Weights of a small GPT-style language model, trained from scratch on English Wikipedia.
Size: 10 layers, 8 heads of 32, vocabulary 6738.
Architecture: LayerNorm before each block, learned positions, no biases in attention or MLP, untied embeddings.
Training: a variant of Adam for these matrices, 313M tokens, 10581 steps.
MLP neurons of a small language model. Each row is named by its layer, matrix (down: output weights) and neuron, and shows model dimensions 0-127. Each number is 500 + 40 x the weight over its row's rms, rounded and kept within 0 to 999. Numbers have three digits each.
A block is one neuron, or neurons of one layer that tend to fire together. After each block is what it responds to, as a language model described it from the Wikipedia text at the highest values.

L2.down32:498477504549443458496542508476484476521427501518495519588504506478446467500520505498584506450522500524473587538465520565466541497456442444490501515479407513494492485469469511488481464467581506487483452527539500633561440536521437499553499471513533485506471485455522596402511469469554473494509473596505496458583573462457474439536587518526479474508518477480506542523487484518532459545505
L2.down38:473485467524462449483429526429478466523505464405494511482514542497488512491494497483437463501484447559519505516526492384539502553523467484597557448507559504536477507492482439511526487499549531429493476562460488455442502550514496467468553480421519509474536533567572566492501538528587475485506477446556487487546468458515508509498517464545476523572522446572475480470527492555515477516519
L2.down240:534494481492554484520498484472492465540477446489588508547544498477546447511466547582594496549500462487477443528478558549457462530421532449518539505482474470488530463443502446451502481539547581565509503492494481538511449525479518540484485500567499562487488471536542478498449437476483479513486513480478526467501530484472480578486399561497525500484565475531476496495579516493482518473512
L2.down486:440483494531509460418511509533471549513500563552549462473523483505479553498534509531544457503452451559483480519526468503505520598487491498537468507472495492521505514522488449511562446559485517515537520513500501389507476502462551552496558476584576541474557525485481490432524495538488481437469470485533464465430440494519532549471471522516378528464474492449396521560474484506518419486493
L2.down545:513432516515538528486460531524432473491456431442513562447505501606502462582473518566567477492524523515481477510542580496497487463501490503556499513470495425524478552490545544449574453494490476502499510466494539504488609522493484514490542518523575465568487537482500485512596444455452589498452527463480491525501514550455513500518509511549521528496537507485457449485465546498553533498479
L2.down569:460574536446443457477475493492498528502543495477480465541488543518556545519455463484485543485510481452505572563629418438487492496503484485447518476474430494493468498477487433457472516536434533488452465510568543415528443573494524461495530506507443599486536558519552379426507537482485454500504445547450536492522554522508516531491475516482546497523479466515452481505477503485497442519486
L2.down644:509478520468488501521443517397523474522495549510514486481462453514539474460491472580478526418482430515515457497542546571493488561580422477490513478530463387487536534530476525533455525492543500527557526489525526472473456476492462528520491498496509441526422491448552506489533483420554545488508476505468496523480481472478513439461478475530530457467469472567561467495508468524448508486513
L2.down1139:518494499513540453459475551456522457540515569562524557488506550511464502539559559547533511539540444591465411487523415513515502515486497538488462506529483497455453459583414522452557524474475487563474501507448511514475516504478466523438490499516481538502461521459478490556502477478430503508465505448488541469504463471477535601481510481597445516487443481532519490501561545475545414477443
Responds to: Line-opening markup in sports and biography infoboxes and tables: dash bullets before career years, pipe cells in result tables, and heading equals signs.

L3.down916:456538473577479516527480421483548527462571532514507508456489515518506562505525556446442528504513489452492538540470414541553393578493471599448449495464482577454526613502497433513512558538464543565467473501474523454457465483537460502522488501483511478548518517474496535500454508490432524514445464493440489460486497492595513429505471484497468506474484494496426486461513495496454502519523
Responds to: The opening piece or first word of multi-part names and compound words, often direction words, e.g. North(ridge), East Lothian, Oak(land), Harv(ard), sub(scribers).

L6.down256:450560514430527500514582462422508481486458571576389441519538497477457575471448491427520508509470514492484532559495468572532491556514439493488483529471479501485394528446482497483543504517497461555530548512484476476489405542553560490505540481490408536541498546430502490470478474519460420502452540540460486502520531494455448479496511546441478495530539521488526535384474507475460523567432
L6.down458:531510523412508491452528561556442500556476510535507537506570534495443474476494531451512477458525475508515519516427441582474497448518500479494489468452512549488534482470571408520437469418486480446518474541427452452458509474499492519520482468462442514524534470521499554478474519538422510491449507477421485629458505509474470488550512503493514545495530501475529573551563564524545503524516
L6.down674:474570492451496482459471560485490449530477489453524463490429427507477437476471559395501443468513453512516507412458499506427543459515556463462486480432493519495542515563432546539546586499449537479522517580431495526446509499527512468496507430471501523516594455490512499558523514587487541502481512498479567523480456488553496448528464477485476507496565503479454545441488549544583542430527
L6.down756:523474502413493497525397473497497524443481582519528516469519514477451547553478540511505572500495497553500493456514451480511429416526507487472487547510532480522545438471502534553564525484392539465480450516432502492540490491478589532462414508572470538476518518458481530477464491459505523494498512561489489475535544515497508366500501477529496582460502553545514521473510505464445601492574
L6.down980:506528554439499471553399549489507533520436532468474507466451528485525511456539522561500465431553537508539523546455529460541527479557415435520543541488557531462503541474480497417555492511447538485499446432559572529492496555443451453535455465558488442556571513566521512454563483484460525516523544448478490526453569427548532505471484467524450595417550531537513549498483477504490525484430
L6.down1020:535524489488498514479519513468406494494460536486513612557475454445379569493509504536481540460576567431493468487503538511580501500477497506535509489469485497571478488517529495451498453442504488522453522510476542494529495558471574440490526444474465467575538470512456432445571518475433476498517489524406481484504518503510434449503557524441557443577489498525453504485506503557508523523421
L6.down1069:517519489423523546523576548459467521540538506476465518405480493504518499392531536489492532496543482469508506484447415510481543498436543435496594470477508499494492463561503540489506465516496506514506494566486407503523490544493488516513496488500490491486508524469527537534481553478524480536511419539529494517614515497529525415459570496443471561505441492536420500538540461487439616442480
L6.down1213:481539471423493511562499530512505494506394478480396556493473523490483501555520595506540458463464518500573494486377451548562550472488504431496576524532482533490470521504556461450513467491435463397475448548521467496551530548405519465503491484511493511480517505489568558488467534509449565479534510479479485521600445479543544450517477500477542513448526498426490544513542454539482543441484
Responds to: Early word pieces inside proper nouns or foreign words being split apart, especially German or Yiddish, such as re in Shrek, w in Schwartz, ash in Yash.

L2.down72:520551498509539500483529508534514525500546510465516427444517569442520484426509452499543512509530529566496505470594440479494474536569494504506462550468464525495428498447484477488526441518521456580407501478467497494512438534468451493455486511449542503514491577515543465604510515563532502466472512549511468490433520488428515577471534525524520475490590497428532397447439510430491423486500
L2.down309:438518456544544468482484474485543479527460391597490474535506514488486485545421472489536545545540467477562537477387476451476519512472497491505519515399520512467487489504421547464502419532468459486551488491476625464526403532522492540479484517464505531512519520462467494528520490560476433463462487500490502517489456498524510479487440453541521522552490484480516484489489446518543522522521
L2.down390:424480527473532567462441458490446449521457548555579482486446497527490443540463469507526628572582517491508484474480513508482487487512457540546524525472486537484557476447490506540469502446458568494550497548562501521490480508540471519522492508573513467448493522484501474486476506513465517508510445513501480524564518488467512429514393489579477579438543523575525493480588519553454503519516
L2.down713:488466515542506497491480514497526505476526545542503501430513517473494516480496469505498469518485568466497557489528479435518542513512540350443464504515577498458466491443507501416517473482523464489529463508542508447435552496566505519552536481459493540470454563451475468503466432534513476518432449444507508630474450491554492503488541479527517527530591514548492474517547490502513461525512
L2.down858:437537489532473502511447560511479508487476528533531494570456476558535436490461534512495505548465471530492566513491548454529496493486429482488517584505474482484564483483541563571501519411444476489515529504467467445548489480507456530493524597504534456513462500576497510503416437495437499500456401495446508537497498535509491487514499506526529541549507509518550522555517498507532500479484
L2.down1030:505482498495452493491465479503485503445514492526488460494491520500553487569450505500558505544508444448551527466532443576580546479507478429526523497467552463492572550563478582476503523511453534501545460485499489439501461532580518517494536481469458471493489506546519416524482494553551536457487442573508452602478488519419505532536494463477465585582538484496513490521493465496479504500500
L2.down1088:449483494545434432496481537504477494488427474481514520486507479563463424492527547542493514481496518519459553543484532507480523498509452555485507525501540496498527444466516415474516448528504480503509510509506539474466472479498486495569597522593475535512523536519439414567450477507491504480453505448509582506413494483511508496463513566531606451484524413509469531565514451507512555513522
L2.down1187:511508517561448407499509528477521496454473447398526482542426511483487459519470490492514596513473472483520487509492482546516501445582537447575537469495431485528529479562527502528496509479484488529477557470488494521493484479489510505515512521523520549424505482443420519496456494464536494491427484550491567445523482535561515477483480592547472441472496505568514498512495479489481417529504
Responds to: Closing == or === markers of section headings, often before tables or lists (Playoffs, Track listing, Personal life), plus single capitals starting list-item names (C in Crystal, CBS, MCH).

L6.down389:454465541499492510485470510491423561475554505541585514534537441541501484547570523484486580458489517464523469452601504487522579474482472523497505477480454507552495502479489525522549519477507541519541464471532444525460565494474497444517407502562525458486532496519522511466523501535503448509576553537475472501466541522527549467463493564515467548494502479554471554548484580489475527512512
L6.down462:475498524498518427500514431508483549434535535557464512469507429460480441476529528485476480495494550519466481495534559573509447538497469520478491455451493531499481524581450592504466471453504501506595495558540476499455489510503541562480537524449522465556525498513524519520496460522579501539448482540520537554455520523490520529459498468516536468499500457523556514534517543494515450521504
L6.down574:477513622525535524464575517583452466520511487472484522517579504541511462472468537449458574472454471459456455522573530498521528562536516491478464542501516530472432524428501474480493433486511572498490508495425457525461474547426485482534483526475588562451495507498486481512486481499521529501470508505441545442479497574481527455564468515539432436496553454501537521534512507441521501509500
L6.down588:488495463469468543458740478466484543500502518510497450496487468522497519507569512466447504446464449494467470521527536502433473550490468480532504436482524443480514527567464505511519498511539502518537485470476532474469469517513531479516533561542485473513462515495496467505501486520495471552525474482516498512499558504479408452491489484482523352557425461497492521487497541487467450532555
L6.down648:486486503529502420493596454521488506552532505502468500503476471535488424512424590525406535466454546504470498518537519486510466558494534520530472474473519480517520570454498523523476504437488608509519450472443541410475488530490432581551468537555555477567493508475459539490460542511480463514450599451504506516513548533477464512513520490491504494436512525515481540549530504415540486471519
L6.down1120:417442459532459511516565490442481461522596500543465542505447536500535501450430463516491525546431509481476465477473562463514566505504516464494510537501486450475496507529520501447499570565505501480546496472545489476547463517474471614458550542544487459435447490524393585531417547563509481552469514504505495578461516471472579488441511478436566421490524531457554497579500568529519577478559
L6.down1140:473505536509522522493768490530465504454520523471550499524475520493501503486463525572467527474486491495490511489523529470468471510516475466495473477483472486517498580484492512519517473494536485498543522487449469484506471506499509486445571508543496480493495523486481473542505497541507520552511527496503514526515518508509448466510491462502520300528377477483488496515463475453467523485506
L6.down1221:543557465560500428513486494414531474484534561484545528468480459497441561481480541541534529503479542484543470482536565415555516454502418487459474514464499515556477542480490536497535520412506497520525526522577511447527466581488501522513468436512529450461523460528493561471500485547488486431542474540448460558476479584482492503510545526441550522479481496494518524528524465451562467485505
Responds to: Opening == of section headings after a paragraph break (== Personal life ==), plus pipes and column names in table header rows (PIM, Votes).

L3.down180:438491510438506437522465507584492526480492499529505545484470506528527582483577494451491600460474535453527498453504494522532529493483606505487540515489477534458532494524481500470478501602420480562536497417448502503483448392506538457518515482538505446518522507535566511510504551475558510464480411438493495522496431572478489445476473434433449517456499476521477492514550570455552472513514
Responds to: Word-start stems likely to take a suffix or second element, strongest for black (blackish, blacked, black rhino), also long, Light(ning), child(ish), broad(er).

L3.down558:530487443506473502478484548503485505505555499549474538463500576503519463511424501447512499618461507563388467531529462429450528459490521486509460504537511490506478482447494480496507458540497455491496476482475458522565463513490530472491544530420559536554449526493541521520555501535534472494450522467525545496515566497470504494527441531531429498495511548562469474475523502496483436552513
Responds to: Leading hyphen bullets that open a line in Wikipedia infobox lists, especially after a section header such as Senior career or Original release.

L3.down116:530499553497463483458486536494533577446517488496525532468435478556556431535510458465505467510515560522463509430469597488577494545541499494557510483585514513548506544507494461456457425465430563532469477449522508528466520438545529464494483552561552439502524500513540563556535531520488486478453503445555474475576498525419509449486460502463502492488524568525501514534453568541462488472508
Responds to: Fires on markdown table header separator rows (|---|---|---|) and table-ending pipes, plus word-start pieces continuing predictably: "be" after can/to, "be" in beam/beads.

L2.down128:400537488473572568506443562560553482530528536480605533586475543534472538574527440491575505531501490498477532449443452396544427534455507494584522508546471522564494467600494489535514428576477428411491503487461550516494447469511526483542473485513567440562473473446497521521520457506483512476432444517484481453546492557466496496499453500501470541556444512498495482487508510445574519554464
L2.down358:428412458485486508510509467536489520476455500545524541538478417495515413538418408496493523495543502491566533452597498474468488503468488580592571493508525518435460563488477514483523464496562539560493520495529469474554509479483585500550509507489509485479475498534440463467503465511534486523467457514483517554594544491538487514513487472533458507510496573505466583554516512514532543531522
L2.down445:519472536494530439510508575501469445479482538453475478508436443504525503453457461476538444441541406567595574524604474539538566473491474459543459480486479477561461516531494455507493473533491509430434488517465430498517451511473580503498518494491562435491521464470496457543553462516520509445551492443426545478575479503464535522503473493503468492413449499466499506513456527468564488492504
L2.down494:469430503497470485490488532452502493484493512487456543482524457564490487494564485380488553475560486498425512494453454434492502488455511574473509604531492489534482531548505498510537481507443532501498462475516461458432573503470487517533459544496552541551518506473487530491497473540483483473523460509506520511477535531482496532487558498473495533495434481491505528461544619471497512528494
L2.down870:512571518506511487485485507468433466475467511506487457531469428548512583440476588457490519437519490547511464535530543461558471478494477500448454530535486440552576476520570535495471549530464446534507513459490466480519484517456550518507566530493590552494471479484550506477427464534553541489437431532498509571442528470482539466479563531501526540553487536530427526452502539470468528560567
L2.down1119:490489472545498501481462563412467482478430547491459533461560573538472528511507496501432417478542469472495541453499505511484446468416533502476482481497533543531496475462521425507450472510536519520517483461475578517519532530474468496527491488548492490535521539504522480529559463557452540518555531436522527507445490495525497542500499535471512546458517474526475503460540574548479546565467
L2.down1213:527504456568523478476490448425515506521499487460503431459464530508446412469507503506495503508478477553491441487512468465495482545476551477557497490566472471470481561553476566551449567496547480523492551423525538523512562490448497585508531481450444498462512520448460450470483603527459498527467480476517493518515455504528488493501452559576464428523567506517463549471516544436508458496498
L2.down1233:518462491457585501477481517503476521478481465485515486563526446501553538479451499513487501553521499508545475492487427578520514441501437469566505498515484441590522533423496544528418415529413522494543500511494518439544464505491484508548463461466465499471504463482524458452518521574486566481527537494482527431541516535559494511508472500412523491474571511460547489512475473468531525445503
Responds to: Color and medal words such as gold, Red, Bronze, black, plus opening fragments of capitalized words or names, like Y(outh), Y(ugoslav), Ad(obe).

L2.down246:520447530470501491503503523474495503491465485528514519490486515523525472542493484496481516445561529532515545491543468488490539526475438539526520497485557510381583506561484552541542550520450535446404501448444485521445538485537470463507515518534592514455494518485461545489559459503597554545508437506553553520444470529486506471436515473486535475489426435521460573463535491459463479510513
L2.down251:519489477558511503503501499523545409525501450541492467489462575445477531526550501522398495480452487472456461573496437516452497646546506530505490501570487498425395462483523469460520501526569499457505544516482507461556476557445528572529531522516532501513444557460464481518518525468507509488495498440520481564455433536467520506493491478504449488518497500576470503463548479517518453477518
L2.down274:491529477447461593533477491481562479511517508431449476436533447561506518525452494512480547511556527531478512505486544494478483521414462499503491530586512528598505511472488492576429514468529515449548521475481482513487418442479420473476498483517505472477498501531589493409565544481548511479516459502520547500584529510507475487516519576498491502510456506459553528469412473483470445512478
L2.down293:539520449464457535554442475505439568510541483493518534496541462518578523459472472556536526518485488556464484523504535492563489483503514540410472499596463477539541471582525504519529518539445539526554459505500475495466528465503459522460419479497467496501490525480510501497526570410533562480543435467492500500524471567508468520524493457485550580481503460494525524589507519471544514472509
L2.down519:494532467463498534473472528463493538465454528560518539458557450548541452466441507483451573443527536519514542505519456474477547521573545513573575526483466514469525560559475496522557540475467573498521509469457482462497541493478574535468544463559511571514514477499472526452514535542561479471533447455500557521528449441401488477494549476528485538482489469567425512464517490517486513496503
L2.down843:493441571477502544472470517409477513501497483450523530462501474462460505506556501551494502460518494452525527502458482514447570548518486520444520577531500458537486510512484468477403511553490507537530587490534460490487491539474495548478501406404483499528483489467422516465417519539585501558474460475476553556450383449448507483499482511501510438556532484513541545467477527505564542488534
L2.down1022:441497546542461498475483549545482419527459509474505450452518542519519476528497445503536540558475480497516535518526486507559461503524530454458479456495478487444566443544499498465497518424528436527544541545448549479495538548504484471491564534489520528482503550489469492506497448491591469445435529457451547576533491446476469521510488542499459566513335503498479524476509416442490539517516
L2.down1170:503556508463515533438478463556452576474553433434468444490559526441545492463554535522532550545515539475528511456462517497497537443497588439531567505547504559496526435445496533496463420489473546517545520436447528481427500474457561451532493504472558534540443579537496534506484415450459513480524481549459520508497515517548517533502499516436487503484459569510473513500485514503551505506526
Responds to: Mostly the "=" that opens a new article title after an infobox or list ends, and markdown table separator rows such as |---|---|---|; weaker on mid-word fragments like ear, rele, ai.

L6.down228:438470562598554551509541526532474521513526461536483563500530521550521463437568521485532527544470523518523475480522460468529553525521524515478510464479481495431481493593463454508547453525497483537562544499433485532532507531426484431502505528487522520519531495499588499517467507529490474470529545469454483493449504505516527469512504491519497506468534495407483569484417506518533595465504
L6.down249:575554477461478468483461489461445501477530462562473497523520440434534508474531495495490450541464534395518565411502487557468592497443505541530541490502500477535475519546467479509517528514510536458508442481422483538554513501456479464518509497485503438472481465431493529518512548532469543514475481524465502519464516455452568496417473519470506482489518508550466479548513521524540473554500
L6.down300:515482514465538449447478522463418552545515530520530589497499502433509485527515432548528546525485428506461508507533461503528509513495535522469461486461504507403450422511538501450431492544471518544494528453547566475463499488480526559543437454425469490576497526496486481483492530517555517510546508481539500495501511508525492491556501521551482542512393494404458462537531557523530520484490
L6.down318:476473462477423401429470578502485495488495444536495519498496488463547477505449539576547501579544490565514552476498536543517514495439551484496511482449513510474472513471463551502446502504436514484491559531490502463420469515505477475455454437417522513480481491439437521499547439506531494467527516530532486534497468390466502515508525531545456528461528513457460493567526500483575470504511
L6.down709:405503496504520498553473473524422473472556518452538536447464535499548501541523480476525490481477533541527445531487546468504505464485565564580509521510457543472454513550482541411468560489493452490510527469465464472443505466451463429502572487505570532576489478511547467521487478498495532473458539532508530524505554504533516572530437459461576416496465499518553493502483492534547511434497
L6.down833:534477526477519458481684532471463468514449505517510501477513493524427532514458568483495555462548514439457441522495506486467447498571459520526509524541411505502523527492508492519495496531533503477522508502482442501483455519508465555482543520537557492455526483461451497535451502508495478539466480529495503544479535513447468499467431575522430384517457526518517515537571459475488515472501
L6.down890:494533484484458459524486541502435426490515534548370532490527578446458521511467504488517572535524544486518465513554539433514513507474517492523433477537510463473519533513556490512517584509530528526526503504426501491569544518425485499497455509521537520519511548456455492458510433413450449512451579479452485499420491497466532569508519526458541490497560406479518488529591481504453475479556
L6.down1039:534498529586565475456452483438476522412459496525540470510487429514499601481506534479504495528462533522503528539457507524446484466487487556444485550501520525481538449536523559421508493454469498446478505509519517504535526460506431453438496466459509512561517539407524507436579495541499480486493518490555475527438491430489522527464571551535552494548538456471494451526517525529584538413530
Responds to: Markdown table structure tokens closing a header row or forming its |---|---| separator line, mostly in sports, filmography and discography tables, with weaker firing on cell-initial tokens.

L2.down182:398505441497522489531477529420533513463502477496518571500514435521507483514581537493518536512528548545449464506453430602510503524534528481477472504521515497533499496525536448475496479479521506477503552554551483477498483383541457477487522444536463462555522516489473458522486574520483530485433495533512477484464503483507553517506526568500428522474502466430496484426578513537546524545463
L2.down226:442488505499529509472502486486519421511516537493504474452523500464501478499479489420456579482493491503461512477511472463478576538434511458547508464425531525512393534556518559534478615498494583514503542408457498509522499568537514449554479587445513488529477479539484524511532466568515509471390529516536551463509428476488549550518505565529453537445454470492490524426501539463464551522521
L2.down242:509482504494454484525490499423543497555547510506455487484589475498531555513496538431539520478611509457502449477455526539533439498472531487523442507529514563521502530517540549466505482530512499461406487483438499442493487543482533481411451505436513509472510486559560537513474495484499640431489506534440480506488425528482529497464494614531483542548426455547501475477559450477506484479519
L2.down485:594547506550533489480490463483458508482495574536498502511441549594611459548473511496445551510558516484517495567519462556505465541397435509524455483466501555530473518567526514465544543489506569477523506489434548512472526497471528480537454513473547488515487566538473497556524510474463519510522525532509478424506431507455564505459535535428479482500495532566443499469479529456508523523458
L2.down583:487488541592490486496510470547601460455497476398471511470471493516447503507550489441474470538555449501541463507479540526481513544520429530533456466529472518547484514556514414588593473523536498523465542473457411553539517493442509441468517574544482446525485451536455488517491503511574536653478545528473488454492538537470522540478549527490463503466517472502514438473521498494459546454527
L2.down797:506459610496537484469509538440486423534476482495503549454550500535514503515553581539540560462444519505446475534469409458523544494460426552533525532474550530423476527529477473515504518454531522435448435467539532513489481461559474488519575486523527590507544489572534515441446491516416527496506525491503538473548479552509506598506453436525513518483491489420534497510508535471486523481461
L2.down1002:466528521514540454506460481434484502475539583516532493498462512570515519510477537481508543538480475520453487525540458543480499540460453513514476481549498535473478532607475571472527566478537464454446521496534520523541504447434540392529480519504452503506501539544514549504457420579469507440551467510506532393525454528397503554465537548487514523514472474573498520502522509497393476500443
L2.down1063:471524540518522544486535466527448424457496573533497518472601530519481525510462473423397578532460508561509560436457410531470552553483516548469531500576536545519477490497396544577525544435576446443432449499504397507459472531455435523521472546499508498502448509530485582441537507555498488425452472523490544406535428484527545546522533492501530465466501477465549489461511502489477454498504
Responds to: Directional or descriptive first words of multi-word place or organization names, such as South (Africa, Korea), Central (African Republic, Intelligence), North, Western, New York.

L6.down51:453471562488509538415551471509573526449529550527490485549498539494482556489473525500549531558561490542544538506446568552515468531537487534535500462474482481450547483487423463553526445436513513525425460513497543519478465600465491472570421376534453569497461512438488537473474488451472510506450514486391413529509536486487492499512526497534518442553497494435439484476499472450510537540515
L6.down91:469486498507521600515461513464531463463435481463502476584497542504484500457484466451442499534446467507535521529502486513514491444409489478446466488549561485450470467510518476446523547522504504500510439486547528469519511507530466528535475443584538467517551553458483449471487526510442531476494518522461493473452501467412502521535610510559572555500509528531511430519521525519487433490494
L6.down155:493505378498458460513433543485508487537524505550541470551438434479505540486493490509585497512511449446548481474483427497486482574487567554457484491406538590463453467541537508506548500571503487458484471508499533503461505510503540521445531495525451467468526523567462550528526476557522395481584467508498515452596488504510440571466431505430549544492486479440512494500426477509492512565431
L6.down487:458435487447441521485687506480513436506555524458486519479491551513486456449451527528524499471477473546529462467489504463511521449495488467597554449507397526507460560513418446534578503484510535524476495456464548468502464509491492512527529472510488443501463590517476535528409543460535510512532572534421513531507497485500471489504498587490514322517494460542475508456505520517462521494491
L6.down550:458531529510472525491428481543471479453460564516494511604494563500512451506475512450432460529523538561491473511485483514495547547478488508551498504437523489411527502469450467536469451484408538461485485433516530505484463473473519487577527470499481524536523566503458464498433596488501514476476541518435512558516522546517553522586495560491511535493488512480499548582497519556481470549540
L6.down660:430516496462470513526468536571533433510531521422565550454516568492500527488491525507502442469533520482490561441500535437515423502504482467493485508515498479493474497484537536492532531487463468438507494515536508478512477441500566541452537447451452416497522510557496542509525510403513551478538518516522496467487504529520511596535517485481534396473548530454518480507447471485542510513479
L6.down1116:412465433492492482478441559607421417448495538509481493471521522463446449471429490597467455573464497524470546534572449501453540536525500485422490543435572486508524520474467469504513518539411439472535545498537554520564468547516516448509491409524484476477491521470393476446535529488513524490489480511487458501467503477507554523507485444496490495478552476518515553527476490488473480502475
L6.down1200:479510500429501520461624516492476439461509570490529534533503509422485528445532506514529542482475480492474437449538483511552483566488497535470482509520471486566505509504526499584496470478496495547441458518471527488490486473523561541466507543525483487532490493481408501543516527475457496436534505505453510448430565505556404490518545472521514432463507525530461500475479512471474484477463
Responds to: Word-piece tokens in the middle of multi-piece proper nouns such as places, people and teams, often in lists or tables, e.g. Chattano-og-a, Katip-un-an, Manhatt-an.

L3.down396:450475519410443463508472508447460487504489453461525487430521471510525443520512492584508471464512492572484445491518573448490484492556501532468501506582515485565528469484499541510546495446507505531518516490436430427480456469510496503499552496554573397453479505499501424526481569476492552467555477487487527573475501508535501471460532490537559525497499532583558527554474432447500500457537
Responds to: Line-break tokens closing Wikipedia section headings (==Reception==, ===Club===), table divider rows (|---|---|), and paragraph-final periods, before new content begins.